{"vocab_size": 12965, "bias": "all", "warmup_steps": 200, "max_seq_len": 512}
MLP neurons of a small language model. Each row is named by its layer, matrix (down: output weights) and neuron, and shows model dimensions 0-127. Each number is 128 + 24 x the weight over its row's rms, rounded and kept within 0 to 255. Numbers have three digits each.
A block is one neuron, or neurons of one layer that tend to fire together. Before each block is what it responds to, as a language model described it from the Wikipedia text at the highest values.

Responds to: Mid-word name fragments. Short middle pieces of rare or foreign words split after a brief prefix, mostly names in lists and tables, e.g. Ag-n-ese, Am-b-ika, al-ph-abet.
L3.down877:086119136111141152137121091128149149148111120139124112129151107096110114153113139146145111105129092128118144106089097110116124151130163118102137115124094164109095122137105111105103156109133112148143147104183158061140114127084130137144120079121128132098114111128131138090168123114139113084104116140108159117165131131122151133150131179143103132142095154123151114125138120139135082134173

Responds to: Word-initial consonant letters. Single-letter word-start pieces, mostly H, C, K, G, V, that begin names or words split into pieces, as in H+oller, K+amil, v+irus.
L5.down0:114125111117107110094160137116088156147120134148160139143127098132138127147092138111115119143104055130112104088151104132122131145101125104124127181166144088141112118146161094140148114134149139128178131083159152078159133160101162131150143161108122163102076079154137094120092115112116134142121148117170142151149169150146141120117071160107122137095169171107149125158172167145165092135159
L5.down64:126121146129157091143157117137091119150162139106117139133134150138193118123137108089122099139117121124097131125087067155140126160133093103119126134167076094116165145131098121107152140174124143110136148106135113136123117146105141079144131129133130161177102133150129157142101148123106146125122141099103169147151105108125133161087099093119120102103152102139121117100110153121086107149122
L5.down68:105083123135130141133138138113110122129133094097146116176130146127174125150151102110148131093128070114131089110092105117126130131153123117105134141110130161140136121088129110137123112136141125107115133139195165094135131139079094123124122127117122123140148076092111160134125164112121152138098089153111153149137150133153139139099118122119104135089100131120135146162128158111137105108114
L5.down70:149122130109119126152100148123152127138146122147099095119138119109110117099098123068117115158095177112120120121124129114146112129149096088155128095135116148127138097100116102113151167134148112111155160098151118135128159095099120135142125119150156102088162134160145109074122175136121162137144114156126163143138118113101153121130143130133153120129142138139148124119106169134120148152093
L5.down71:112121105128127190105140111110131127118146155131126131098082134131178068142108125109079109110140146104128128136122140119123141120137102095089188098086159123139123113117125111150162099126127152159163131103206107084123108159129126097177163018132158129123131141145143118130161116134166137111122100100175151147111127127135121152128092079097122070123135115120132149145122124109102122151140
L5.down123:143116103115112170141179113116149145134142113123154096138102116122092150091117122122059113116107129127129138127125168154133165126137108101122138126116126135109135135106087152133116081110128123121108178153132094095120106126143127133144131106135142100125132125098162158121112146058109124127129093155086140106139171137094152109175122135130161114089157152079151149115142125136112126165171
L5.down146:132154151116140110141159126078151124156154127137132171104119134116112082098143081131123133119137157132124126187139115130095086114100111109137120112146119107139114135124092090111139129132136167109164107144131105142092180138114153141168099103165128104149172146126127159157135156122112128134147161105128117107159098136127059158146113126144122119156070162110119123167122130134123202145156
L5.down187:085148109103105157122124122096119138104079083169111129152115152107161161109072133069145130122133133205089142098105122144109119113109118116074152123146123118135135163121128086162125079103148128176112140146138112132094103090128113139136173111148153118122127128137163097124122130134124111158130157145137098152122144108129111167144121098127153146095140085104133118143113181121101125145153
L5.down302:115139111145119135097166140184171129128099129089131132119122130141114166091105123104099117141130088094096180103106103162139076133123137129127158127150143120143116157116106167154110175126097136100114122131139106107161147108143177117146087120142145138137111114093133141129118118149129159126127127107147100135111115111133159125072131109143116108072161169136120100175103127145110144148139
L5.down483:125152114144129142137137128152112138126138128137096127137140149129117125113143147135151135136114110109147116131113082157115136145117151120123173148104079148137139114118108109142107118101116106157149128114096115117147144111140127126114146181126147149134111143139080120126120160139134118156116108116099110129106099103148149123138128121142122138149067129124123168114107123106137100128121
L5.down584:169107145108142139165091156149106122162103155125139123134114145123166145155090128160117125090127152128108138118124134120108120151120128125103158147162094176129153082133131116170148173113121175167136141155157122125117201149181102137163135122152165113120098144165125091134117113116085142128100177095152135115187139160084110132155138136132191114137130123122138139134123164126100122117110
L5.down704:094127143111126095115145122123082138136154140145083134127126106125125111109104116153118101100094149118118128164167128130135121102165092146133172141104150145123129127171079107127093103161130131095084155162123164102142133118114119119124164131112152084120130187095145115132133117087137124118166133105135093153121167105113099146139130129149095130116117114096144151157147110073109134143131
L5.down709:125107093114173116123134152126135137141164162115095101122093139179121125131156149151145119149078153089115137116164077129137115153149114106143130127165124146109179157102153112134123118133120110095132085153178107143083088118132114134151120120102118115097093106142125138155074140133138099172145096147103183134154075150128139125091155159152152150152117140113135153097132097138120114149119
L5.down891:145145113109079176087129123141107134102090129153083136102063160119154114156142111165128116132134127101121125106118117174155126109119123128162130111079122125099138119123132157136130135146132161158133121087137139127145173147120145100152131114132137181157124101092155112133156135158115110145132107165143179135107128195117107159154136116098156106110118135122122145122119102142128132147139
L5.down1238:104092122122139154098139116101147137176143122120097134130117121149120128120125126114110171171101151108178170127111113175109147113113122137115118160158143143126131162098110148095132106078117129103145136100111127117114112094103149097101096153110142123157100090100131106134137147127128141149159142147119192119155152090143089111165158131136106116164139152140125095110154190111112137114106
L5.down1313:120156114086111098133125139134118153138128108127119113150110137151106125123108160115152139135160109115157090129132103131103114132131132171078095078114151115124113146138125143159119120102142113137137135165118144137104146132134133162170111113119139163081150130150092108136090102158096131119118101195137107122127112109093131145137113097161069128116129117133107159144145167105119095138122

Responds to: Nationality before occupation. Nationality adjectives or their suffixes in short biography descriptors, e.g. Chile-an footballer, Japanese rower, D-anish politician; weaker on other word-completing pieces (canc-el, transc-ode).
L5.down55:139123086152121099150127113095114185162116135174091115158066133121117128110130126079148126142121132134096115155134138155111107098152149141118105123113140115178141095104112116103156102072080096098074110132119108110146092120108132135111138160155095122133125108116133125162097082183117109134117165111123139108130079151143115142112068117159117136141150132115122139116118098105126144162127
L5.down62:127143140154137120143103126141138123120127119140114125152103152142138102169108145108140173155145160116134108130135145162151154195170104149172114109120134148173124135103145125145099120058119093130113125136134156101114119124138173112130127163101107131115111107155154157134132129119129094157131119168134094093072151118097149137126082132144145171141137144109158141110153167114156144107085
L5.down174:090117134144084150108144124121125108171132160173150158188108143143136154111122132134077186188128160116105141108143108118122171125114138114076140111152124134123051150110117113131107127121130083089126136166144125111120130136136130094123073076118090138133133126153120094106131148148122140117070136133128122114128114118135141160122110135131135110123108140078127131137103110156116126082119
L5.down182:080113113083138155156102135155094126115134105128135145140122162135130126134187093147113154129140130159133093118127114097151148165118127098142141129146113111198131156144163099117169146129143130142141123178113117131159120157073113133130105107121114118172116138140128163149116148113134138120131106152139134148110116116138110128142140126180114149148133162164141118152085149110140162119130
L5.down217:100116161121116160131129159128123144132100101127119124170126152144132119202116123150150153122132125140153115155131104089100143141139110162091100134142170141106103189105113145125145120103099105134129124117149128117064132127131143143111135124119143153139138163126106139157080129114125145130175122115124081117164093105119067157114132135161101121143088121133110136129112122108162138112127
L5.down301:134146171150130106147125155155146109143137121120094128111148174122150116160149124136113129103137129071129163108124105167153151144130122145101156153140121088123134090087122130137130124111115119116137141150135119076125131132108112142093054107085091198102120174148171115090140178085114116100129088126121106134065099136130146101136129142135124120136140129125107102133128153170122166141123
L5.down568:122168142107125139113146098157149110144126167120139153161112128130138117158107112107109097115136133128141142125136120120169165123125120113098111157133117119143069143117147150161169129176126091106104108129152138146134146110154122206095095070095111127152114115134138141128166138103123111137110142149146099101127147154120128109127144168106151155150084117085111113116136093152153132156093
L5.down600:132182118116145128124154130148108123132127185148102116132145095091101113108105137123147114090114134136134133167102086087116089115127149155134180138131117144125118132162116173130145150118121139125159094127131113153122145100154125106127135135138128131151136154150154133129130164068150143143131133125077135136147101146166141110108121174114153106134110117093141133127091134108145111119096
L5.down740:124125122167102144102093116098142113098139138120128162108124125121131144148113111117175145142107122106108153116094107115138173135093133116113129156161149113189132189142152115091155138107127109121123151112145126183104099103122130126130097155129066150137111169138135112136141121116135144137113100139140160102139133136159152102139134182144134170125132135099100106144115152150143099121153
L5.down781:148145154141131097140126119107102158086138107142117160139163113150203146103145117133176125089111124078150146111109140103120146155121118149135119142138114140121060107165121130136134108148123108124143155128064135186131159108165137134109141146120124097105159115125150127109121104149152157114146134147147162150088070150124167166141168129133116125083179133067122085136163171142129106137096
L5.down1006:094106127112112099114092115078125084139101130113140088090144146098142067121155149134130157138165156152106136132121129155113111110147117149099123137142165111127085095171126137142122140184114119148094153091118115106142081124104120140121133101134099118121135096139103122157089113156116099131154124086155157133175146144124139157130127163150160128130104134117112095119165147108152138121101
L5.down1227:114078132135136127092133164119134139121129138095111114119106141117151113115123112121188107126120111174130140179154112141126091143149143158145071144127133122115083088135132113136108120088147163087117099145115114126129104153113122147176114113108107135088161140131147144194123090122133102129114126088162114145152147106127085163103153125157149097094120146112111163115129114123160120110146
L5.down1372:124121157128175138147136140153146123127113118121129109167125119120129156139156125112153152139149113160112126137130132116142179116128143177116091144132112161144123112097108136130129136147100133144135177132178117111138097128087119138164140156101117108116130107174167125149106134184089097114143141134135130136114159124173125154085138097104125138124123113110144094141135124119085128118097
L5.down1456:126095141165142119123101109145144152132132108123142094135124139087129142108159103080093167150154162145119145136120088179117164145174133106144106104103123128152123084134139097098124118125118125119117141124150101139103116100118110115130161135107111121133171171166164123163073106109111136162091110153123093118094141116133105126130097121097136099161103109132152124116144084122087145081164
L5.down1470:165107090124123113131155157124116166102102087139150145139105138095148107172129140137106155135105103148142160131122158108137132129144167144124116103111123129155024141134153114130137147102091079139107162123183120124181117151123109095134131101104076111159151100190173161142106086140138111109110136130129137130119178135155149117099114113095133142141087097132139143126142142117132126119144
L5.down1494:100109129140157120127104147126115087086107128131145122133109101151090113169153104140122088142135136113090171090121163167095103117118170159119096138106124091147124090118157179115083134090118110106126112154143112096166094144190155132150128164134141095159156156126129142174128150118139138151105126145161097123149154088117143151116137141081099133142139107108172137112126088174092087125088

Responds to: Mid-word subword pieces. Second or later pieces inside words split into several tokens, often suffixes or names, such as oblig-or, prosecut-or, Lic-in-ius, Ver-d-asco.
L4.down18:131180129100135160156123117140133158129159126151180108093085165109159140137150121117153133130126110125137167139112138137079152096120139152129122147156127135073101139127163145128155116138114129128122085052141146170075097153170164094129148095120131155157153142087130104114188122153158078102137157133128120130105108100075135134168128155162130102159153117162125129178167162170134104121170
L4.down342:132176121135137121120090129126095148152085106142140114132138155121147095116135133133159122116110102144100114106163145143142138113147116110129143130135110107133088111118143126103115129119126132097145150148151114119109154144099154126138120113139166171124180119076083134162148094140139128144128136094098127155110114116121118165122137153120117173171122113105071072183167166111104120148133
L4.down413:085129139104145116138140112094112169110106123130137155097108093107154178142150133169122115141102125147187129152144147148196113123154140130102128120125136102139187134092167130087134132132102166092070087120123116157126140106162189152131122131125115152118135117148144149143115119075185121129105089129125173128102135129121109123139117122107092116177081110144149139100117112129134104139171
L4.down1120:114121127133062160106143115152092119106101093137116143110143147128116101152129118144119112160156136123131080117141121120098148099131140138084143134106105114142103125132135143182087158153112122170125103132148093135094071113134129132104145118116126129129114122121119099188126102136154113099149104116109138108113139153141125092123140101143139081150138093140098138163145159135147152135180

Responds to: Surname-final word pieces. Last subword piece of a person's surname completing a full name in biographies, sports tables and credits, e.g. Ask-ew, Corazz-i, Bark-ley.
L4.down318:138115128141086123156103140171144137124107137179127046137114159147166074196082106113113091174093141120129151110093130098165093150107088115125139117123120169183154105120113130110136160096121136161114135095101104111178150129106129099148132179124131162142133136158148153122162126139127133136129137165133086137090124106134160124121156131111137135106124135083158123175114122156122156150130
L4.down361:095111103064114162114122187151120102132139131150134115165138156141129132170140122077134107126125108145102138104103134092079117130120132117146148159091107171143157135118080110142138132123144180127136137079096107100176118107116126138129124203124094155126112116175182110139143076135109146121140102191106107135111134137158131114114173142125134142158144098123121158127117128078162104105128
L4.down441:107105121122128150150147136136128121116138186147136116129113125120146083153118092121146140114132123141112143098170150084128103153114129126147134110147126163109149094120103107103131150134124117137150156094125091166180130147151145134144170137158050121087103138101129068117155072128124128168130128156146129175125155130158118132134133111132109137107144130110089121114152096115127101158157
L4.down908:156144131132147155099155151157139122114084146125115109149173126105168111151144132156147154141118104110122134120119131112147089115125099150133207153141139141115145092109137122109121126128129131177139139113100097132127148124134119122115127106143098139148145075110150081108065146113130143137084103128166185136115139146132135110168133126105112124080136109118138132159104159141143132133105

Responds to: Role or title slot. Words just before a person's job, title or role in biographies, such as served as, was, and, former, founder.
L3.down188:104085097111141123133123154143072129154150151141114106141168153145126138116135132132107124173135102189154160155124077150138112135094105103152123169150130128166102183133114128128119133105106140178091118102118109085147063120120133141153121155125128075096107139184136124130082093094113146138118098087145112118091126146107117143130123154128182102123142094098138167119141120137145093105100

Responds to: Personal first names. Final token of a person's given name just before the surname, in name lists, tables and credits, e.g. Matt, Rich(ard), Sylvia; occasionally inside surnames like Seag(al).
L5.down172:100096148121096082142096111114126154111163151146139114101140126106132140112122143137138136118140121138100164133118116127105121160126107130117142141101141102141137114119123102077090133147136131114123121101126134149131115124119173116126190195124123183103109127071109136174080088083111129115126104139137172119173119135144117147157130177120131124123124113137122154068126083116165147103143
L5.down237:145163134105143116126138111142157110114115171111101097115116148113112126121134092136138101143150106120125129157138137133144124136088085132116134165137083127115163143103092125123177147116147071162147136108158116161132136115164058131103106138106126144087123124115128149154136128157167132112124127106086150104119124164146103106118145158069114146121087172128110160134139126113140132153120
L5.down308:103144130127085149140163113070102150131153088071143173135142132121122123125139132114132116109085121122158104126151135111108076138175142132171106142150129148144138126126136131173091116147136106126166104167151091130078123117113096106141149096131167133093114146159161127140139174120097140090158131094093096129139120113090130132104116151141103106144130090095119134158128134129153079151135
L5.down350:126109127147119116171174135152138134160105100129158128133106147125144072117113123163146141113142105125117119103137136141108173146108108128099130128145125119140120151148134128154149146138121119132083147162096053142129132117096117116132139101126178126089112098151152135117073111154106101118111130126138103127101121143174140126105115108098210128113181116112119114142124121137137134120131
L5.down418:166101150108101107125105102128107146094140108166141108130136121118143089108133162138155164140157148142114141119140162146157114114121159148143148181139131114112086137079135156149107137122107143086123115175133141173125139135144139136149122219124142138134127140100123113160130122148125137121099091092119115149131133117110177153106152076186131117102146140110143145114133137145114126146112
L5.down557:113106125112130066125134133133125137156114134119130119114150140116133155140116120126116070162124136122142173184153163104159103143106129107121094120146110116118157144173121115152091131135129122124145114155141163126150123152124159167092118141126120129153146136153121145132116145111135146136145140096134138093158117117133150106122098139120144108077115166074129125128101143129115164118163
L5.down604:139108102094135135103141122097090087141145128155124125100101150125146118154156133129111131092116134108116114120110135135065121117141090106135138139114143123181181098106125132127108125127110150134109127135135126134142082138187136104118169102148117110158133146180153127135129089126097103159136123167127064140139149127146111138150102162149160135151140093134136131117150106149143142137144
L5.down639:107130136133113165112125121132144140132145135159165167116124136096137146133127175141127154146119113150114104146117135153136114150156141090105174140096121125119122141119136171156113155088177141138138127166163139112150131124162129142136127136163132119141145097118098107109126119113134121157060131142116135160176145117150119111136114151112187118181089083094165142125162139155164108119091
L5.down795:116159152150156121102173145118101166105124124133103182118133132112133153093116148108152130082110122141170116149135134100119171144128167143144147134149147171159118107151133141136125095127158112165116130137121128176115119140138094126155117148137140114132129139125118102109122126101093137109161161084123121154143072145119113090097098087194099136130104116138119167140107107125175114130088
L5.down811:150102108145141163141148123150178132151124136120111179158138142124095148131147116153139087127156136148113126140104118086123139121126170088117112144138130093105132127111148131144142145155122094126134140176135093124124148153092203166123076160133190139126082116116097128147123120132159153121187183102115182101138097120120076111156125094117136126092099133120118105154153157125125172111115
L5.down934:116137126118088136099138112153118137151145099105119124112145147193142092094110158132131142120142145126175109109156109112085133121156123126121117112124122138128119092092150169153120097167145123102118141125147146141110145126053108111112121093135152154111122148136068136107103121135127143125147158080145150153113085148143093114135075110171138127145132140179101118167141117114166148148101
L5.down1127:174085082092148132100111137123149126140085134140112108141084139111163097140144148115090080153167156121160109152156119138139083137103142119124130118120120129107068097152116154147129136126122135158113127119106157118163135107135145126102101229114116136098137157107170105121118084148107114166114114189109148143147147081137120108154199172107086129137158139151137126123125096142114154100103
L5.down1153:132113117116112179163171075141159147138116108153143118100090171158095134099154103095162129151114136141117098117151121119102097135142152113134148103139143122124110124114148113142153142121129111111129131168131117139097175132122123136092055106103137133135125130118124166112122126113125131140162145140153113148149127142126128102097152141145095129098087118111146149169162111139148102118125
L5.down1287:152134114083182114141127120131130137139158091135110164134132157128152112116137152119137111143135146145117150146120123142118165137146103136130138165172135145129127155155093140122116142149145171034159138133128132146090157115101109075123156130096109131125096121087089126149131155125123133145150107155161152087172128145097103114126115164123128151075134142161123117125155082081107110095122
L5.down1359:145128156130117130139112141108130114104130114175107114183127123122162127126128116154157125123146094136146128138124143130106118139182136113141142107137124110140205168120106151149102154114119157120121129196146101121084109104140103095096172129104135142144128151110174114130090104139103144131150085154117069101116173141119107103106106119104123145102116113143133108130148111180150169084147
L5.down1362:113134142098116145141134149102166147134094131133120150138122163153123113112153145093105150113113101124111130129142131120076143151156109173135151090154113125089144141151132163086158158084113136196143107143076144106162139107117122114146158149118145152122133141116156152098144113110134152112092096143136122119140094137126149123132139077183117136150117130122147121170117137129163126152124

Responds to: Personal name pieces. Word pieces inside people's names, mostly the first piece of a surname after a given name (Mark Rob-ins, Greg Bald-win), sometimes mid-first-name (Ern-ie, Gl-oria).
L3.down1002:127118099096123119106108153122136117080112149191146098154124153101117162145129143076120095130117121124131135106127128139139098174132140128089128144112088134144133109127106096090148089121154162165125178063105132139206111124097110133149063150107070116106108120087132097111152080176148139117097126158119124113112144121126120114144123129126105137120168130112098136165071153110132126112106

Responds to: Word-initial D fragment. Split-off first letter of a word, mostly capital D (also d, T), in names, titles and tables, e.g. D|rexler, D|agenham, d|rainage.
L4.down224:115118130088149162120158101109126139149156136142127143087105135144086106067153111161136176137114108120119106129152145133140135188128104149151145134162173099131151132170130140179113097123120107122110100108096156148114119162154141109154123165152075049146113150124141152132102120160145117135065111152136085111073122092134134125172130119112127146155140140099126086148127119127171149134112
L4.down909:131125165165140137124069139153151112086132197159090137140073156162120165126093136118122124124158157100161081149123140132148107128156113128104156149155126115142133145122125146105112102146137191121143089102107117117075108149169159123138139162152116083164163116133164117147146104177174140133151132127140151133129145095161140093141136130121138099109130115141110160146145118133130139171129
L4.down1041:117123199150124138119122086121106124079131103149108124125106103130148137133107144109133166145114128165141143121138140113124134166150109132133116142116132100104165130089115150181110168136116123125113151157157114144118143138138161093131172107157169122126088140135138156142134091120149160128157142090171123136121145164150112142150122075142139152135135122115152090098135180139135135159136
L4.down1069:146069171130063146122137129154136149142164174134168134162116177117138127098118150170157126155098145099145134182107133178161170142131101144124144114110143136140107107090128111161093119126136136125118122101124114120145113147155129125130136101154115114093155108120109115121132120136156098121132124104122143153085173115134127060138108147077120110159173120160177124098146138076169075160126

Responds to: Mid-word continuation fragments. Short subword pieces inside a word after a short opening chunk, as in ver-d-icts, gob-l-ins, leg-it-imacy, sab-b-atical, in names and ordinary words.
L5.down7:191152144176138144142125134146079112103143104126107155163164122128101148141135118131116132170115099152101096103169166155093097164095122141124104182141103094145096140110148146138119140162146103084155116111090139155128121100039135166111126148156134121125162112103126113149129123136136136125093126144155100119141092137156132122043114062094122154105144149126124089149084146137125110175087
L5.down13:081169128087065110133148125112109143100151167100105056134128129140102130117159138129115128135095113105177135069125103159111116123105155187113107119195079124133127099139091146130149153119138099151100161103100128143121150147094184154121151140091146138139148158088131192174128126113105108100135094105110125155118130152157166150112124120123118102131121118099102112150115102110138150129114
L5.down15:119148144105115157109118086112111186142138100148122111161147127154097138119144129109127114137165130130131083171128122119114112095123114080158150116129159136099178111089116118077116181143129111132126105136110114095099155114096152149136127088098129093107140117133139166159147135120148117139108144132081120131134103105087134066078136110119146129160148154146133108168130136147150235109122
L5.down56:103155157116122146126115173113124136141131146109137140144151120141125158140102162160097087138117093116120146152103135104073185139095113163138096137116149135128174159121133105128103143097140096103128136119132102125166136079147150111147086121159102137161151163100134141133126156088150154118137161138102146130168110164130094098144142131095163129167121155146127145128125115104117108076106
L5.down396:156128136168111120136098101184118137087178120162107143140128140118128096139106139145103112100115141138105101122159108104133126124164114106120141114123105077138128142122134141115156142134138097120104077153162110135120146106133143159119119167122133186118143144135111131109147085151111102116131119138110154159088102113091098120117153147113135149116139181179124112152133156075145140166156
L5.down433:145132096129113082148178136132096177121121175153136142119091127133111119099096150134152126176109145127171182122141132114139167140151117165161127139073059106104116095077149172111125104130129135108138119129155139128125124155148114091100124102131130176142106150179114131105122123148108160181100156135066124095122137142106136141104159159112128126127115129123153127126127136096126136126155
L5.down505:121141127095154131127098140133140069126142132154126145111107120116116101119108107109111122100114123126136161142128100105117133115110120110126148176135107142170120127119063126098114148143164144103137130128120138153119094094154105149122108167153080120141140135144136152143138144096160141143124135120116138150160115087111135131136080152111148051152146110144158104120109114142138140134117
L5.down565:139160147097093090113135149111143129154128105163133091193160126121123152142135152183145150099085085113158116113135123139137146126116112155145148137123096143124085142121151126125136107138139113154146123120133116128119123094087146107141148139137117173107120160132146127125116085131110143128143143154145148142173115110118128137146141137101137160191153115166132120123130111139188105110134
L5.down572:095140125144113141150161103155135145116102148119150122142098140116096127132087169132113118168117121114087179165112182138168135109121161132145156107103145161091145122138197102117148109129120147136165153122102153152091125101157124161118112102095104133111177125141169116133092162133113091157132133171104162142127087102153118121130113117120115118147161142107160115144100128107118115124114
L5.down640:086120138140082144115123106110121150108160136093148138132122122133122111132123138111104118170138139119167124125149105149111109119167144110107099186159132162153122151089120155119143129137135134126121146117133127103158159115114172079130106099133117149144152105093117132127142118088153092161131160139123174143177160157109146121110139134143135158076129111128144133189115112119126144111081
L5.down719:132150116146156149126160117125119130123124098150118127121122109172146141105123147104123167159137148143119118041123123139151110150139104121127163100094101075141145131109104141089090121148139123140135104120131120166130100147154133132129122133088116130129125130088150146110149124125161107131093080157105130127129116143121106160115157099116147141169053145142189171143084189097120101128126
L5.down803:156118095104089167087134123145144126160116125130135157121132110128104132112132135130135154081145140113115120130112087112121122087146146116096116114121136141141115116145128143138200097136158103127143114113118123123129133134103138119141145131106134101151109109164123106135134100147152120154125099076109094155142120122131119124120125165118125196122144116117097102164122103126133125125117
L5.down1016:108125124116123155147094142125184147187141104122114124134105117095122149099146149145152115131112096127127119111125126150125146152106151141149096107109167125122112078087167149162152147125132074118120091082191117103163098102120141133116117180133132126132164126128113113161145141149144160111123141082136106134144174101101084121109103143138105123123130067171191152118143126118161114119143
L5.down1102:172162115137127112152102128067127126124125124147110116117102175135169162145142155113186125119131094170127081102156147135129152131110136127110099090116115138137107159124096096127140131136141120082163129107145140160164093159153121111115111075141124117093098119081142135153158107144167139120095143092093123154168133109126119107151146146147131103117152125134117055171137146144091124142176
L5.down1140:095141106152121142141180150121155158123111122150172088094073164151156139170091123134161127157098152096166131084110133133096145120174101164128117178117101086110149144105162151126107141144116096191148105123110145125120106126099163142074116166131091126125133140104125115116156108133080136120124136154124153144124116081088141142101117106122117138160175129141134115147118140116127110143129
L5.down1407:138139135103076105091109162159090163127116123113110101158112155093111112113141133120161077085114104166089130127127123138144105123154122125124187160175085128135134154163132136079158126154178155118109130135139172108154140122124192104126112153122143081128113142123126163096162113172156120117175143183082150134121131141111116120078085120108121164117101114120136175101145110135137126131137

Responds to: Word-initial capital fragments. Single-letter or short first pieces of split words, mostly capitals starting proper names, as in C|lemente, G|wangju, H|încești, C|Beebies.
L3.down1470:121190116114113139118162107120140116150121144088174105135141107099121099102115102162144110126144157092135105094136120163155140169106103100100111108139124135106119167134110152160076142143111137121105157121133120114118104165100156113152165117144104152149149157143105123091115157102116130131120121160109145103178154099111163082132183115124160115121149085179155158159125152115101152111143

Responds to: Person role descriptors. Words inside short descriptions of a person's occupation or status in biographies and name lists, such as "singer and composer", "Danish politician", "former professional tennis player", "one of the most famous".
L4.down285:173101062133142118154151161102132131117117160170102143167081151124141132153128152072115096137174155113074114072133116143130144114120154100148121128116159111109126156110158138138113115129141167123100094172184133088136149112175111108123130137158139086151161100122182137108142139097106140150159151142113164102117081101122160162110101153089140136141102136094135152142120149125130097152106
L4.down372:081141121151158117092087118112126142125161106140105135109169141068152113154132106160124132119172093153124153130155145137109130091139098109116099093153104141086098117100140111107064161074145119151106125118121139113152107114110140152145118128117116125126149135154121157158106079082106119129081115167141120136106139164129171155149121102100082126130114129091095140130145110149151183096141
L4.down637:139099158091152104145159151147095142136103132150098089150130138103124092123149101122130126108093115156112133145145091151138108118158122122118150151157113134116098151153140103137132127126086158117086148128101139131140088131136132110178082124158135104114161159150142141119126054110141160168094112156111096122089094141137138144155137126112121151148112069152110145122098146167142118085082
L4.down961:125136132101165118117129128121166089135116165151083108175174129151111132128127150140120137123127151125148171127129130153126104110146118107082131162131099108081081120186119108117149132089080122123073150138098093112156093139151142114148140101138139141137134128123132088144135159179161126111146128137089101092106138155153138132112063156129152110142116174096119145115138123157102180120152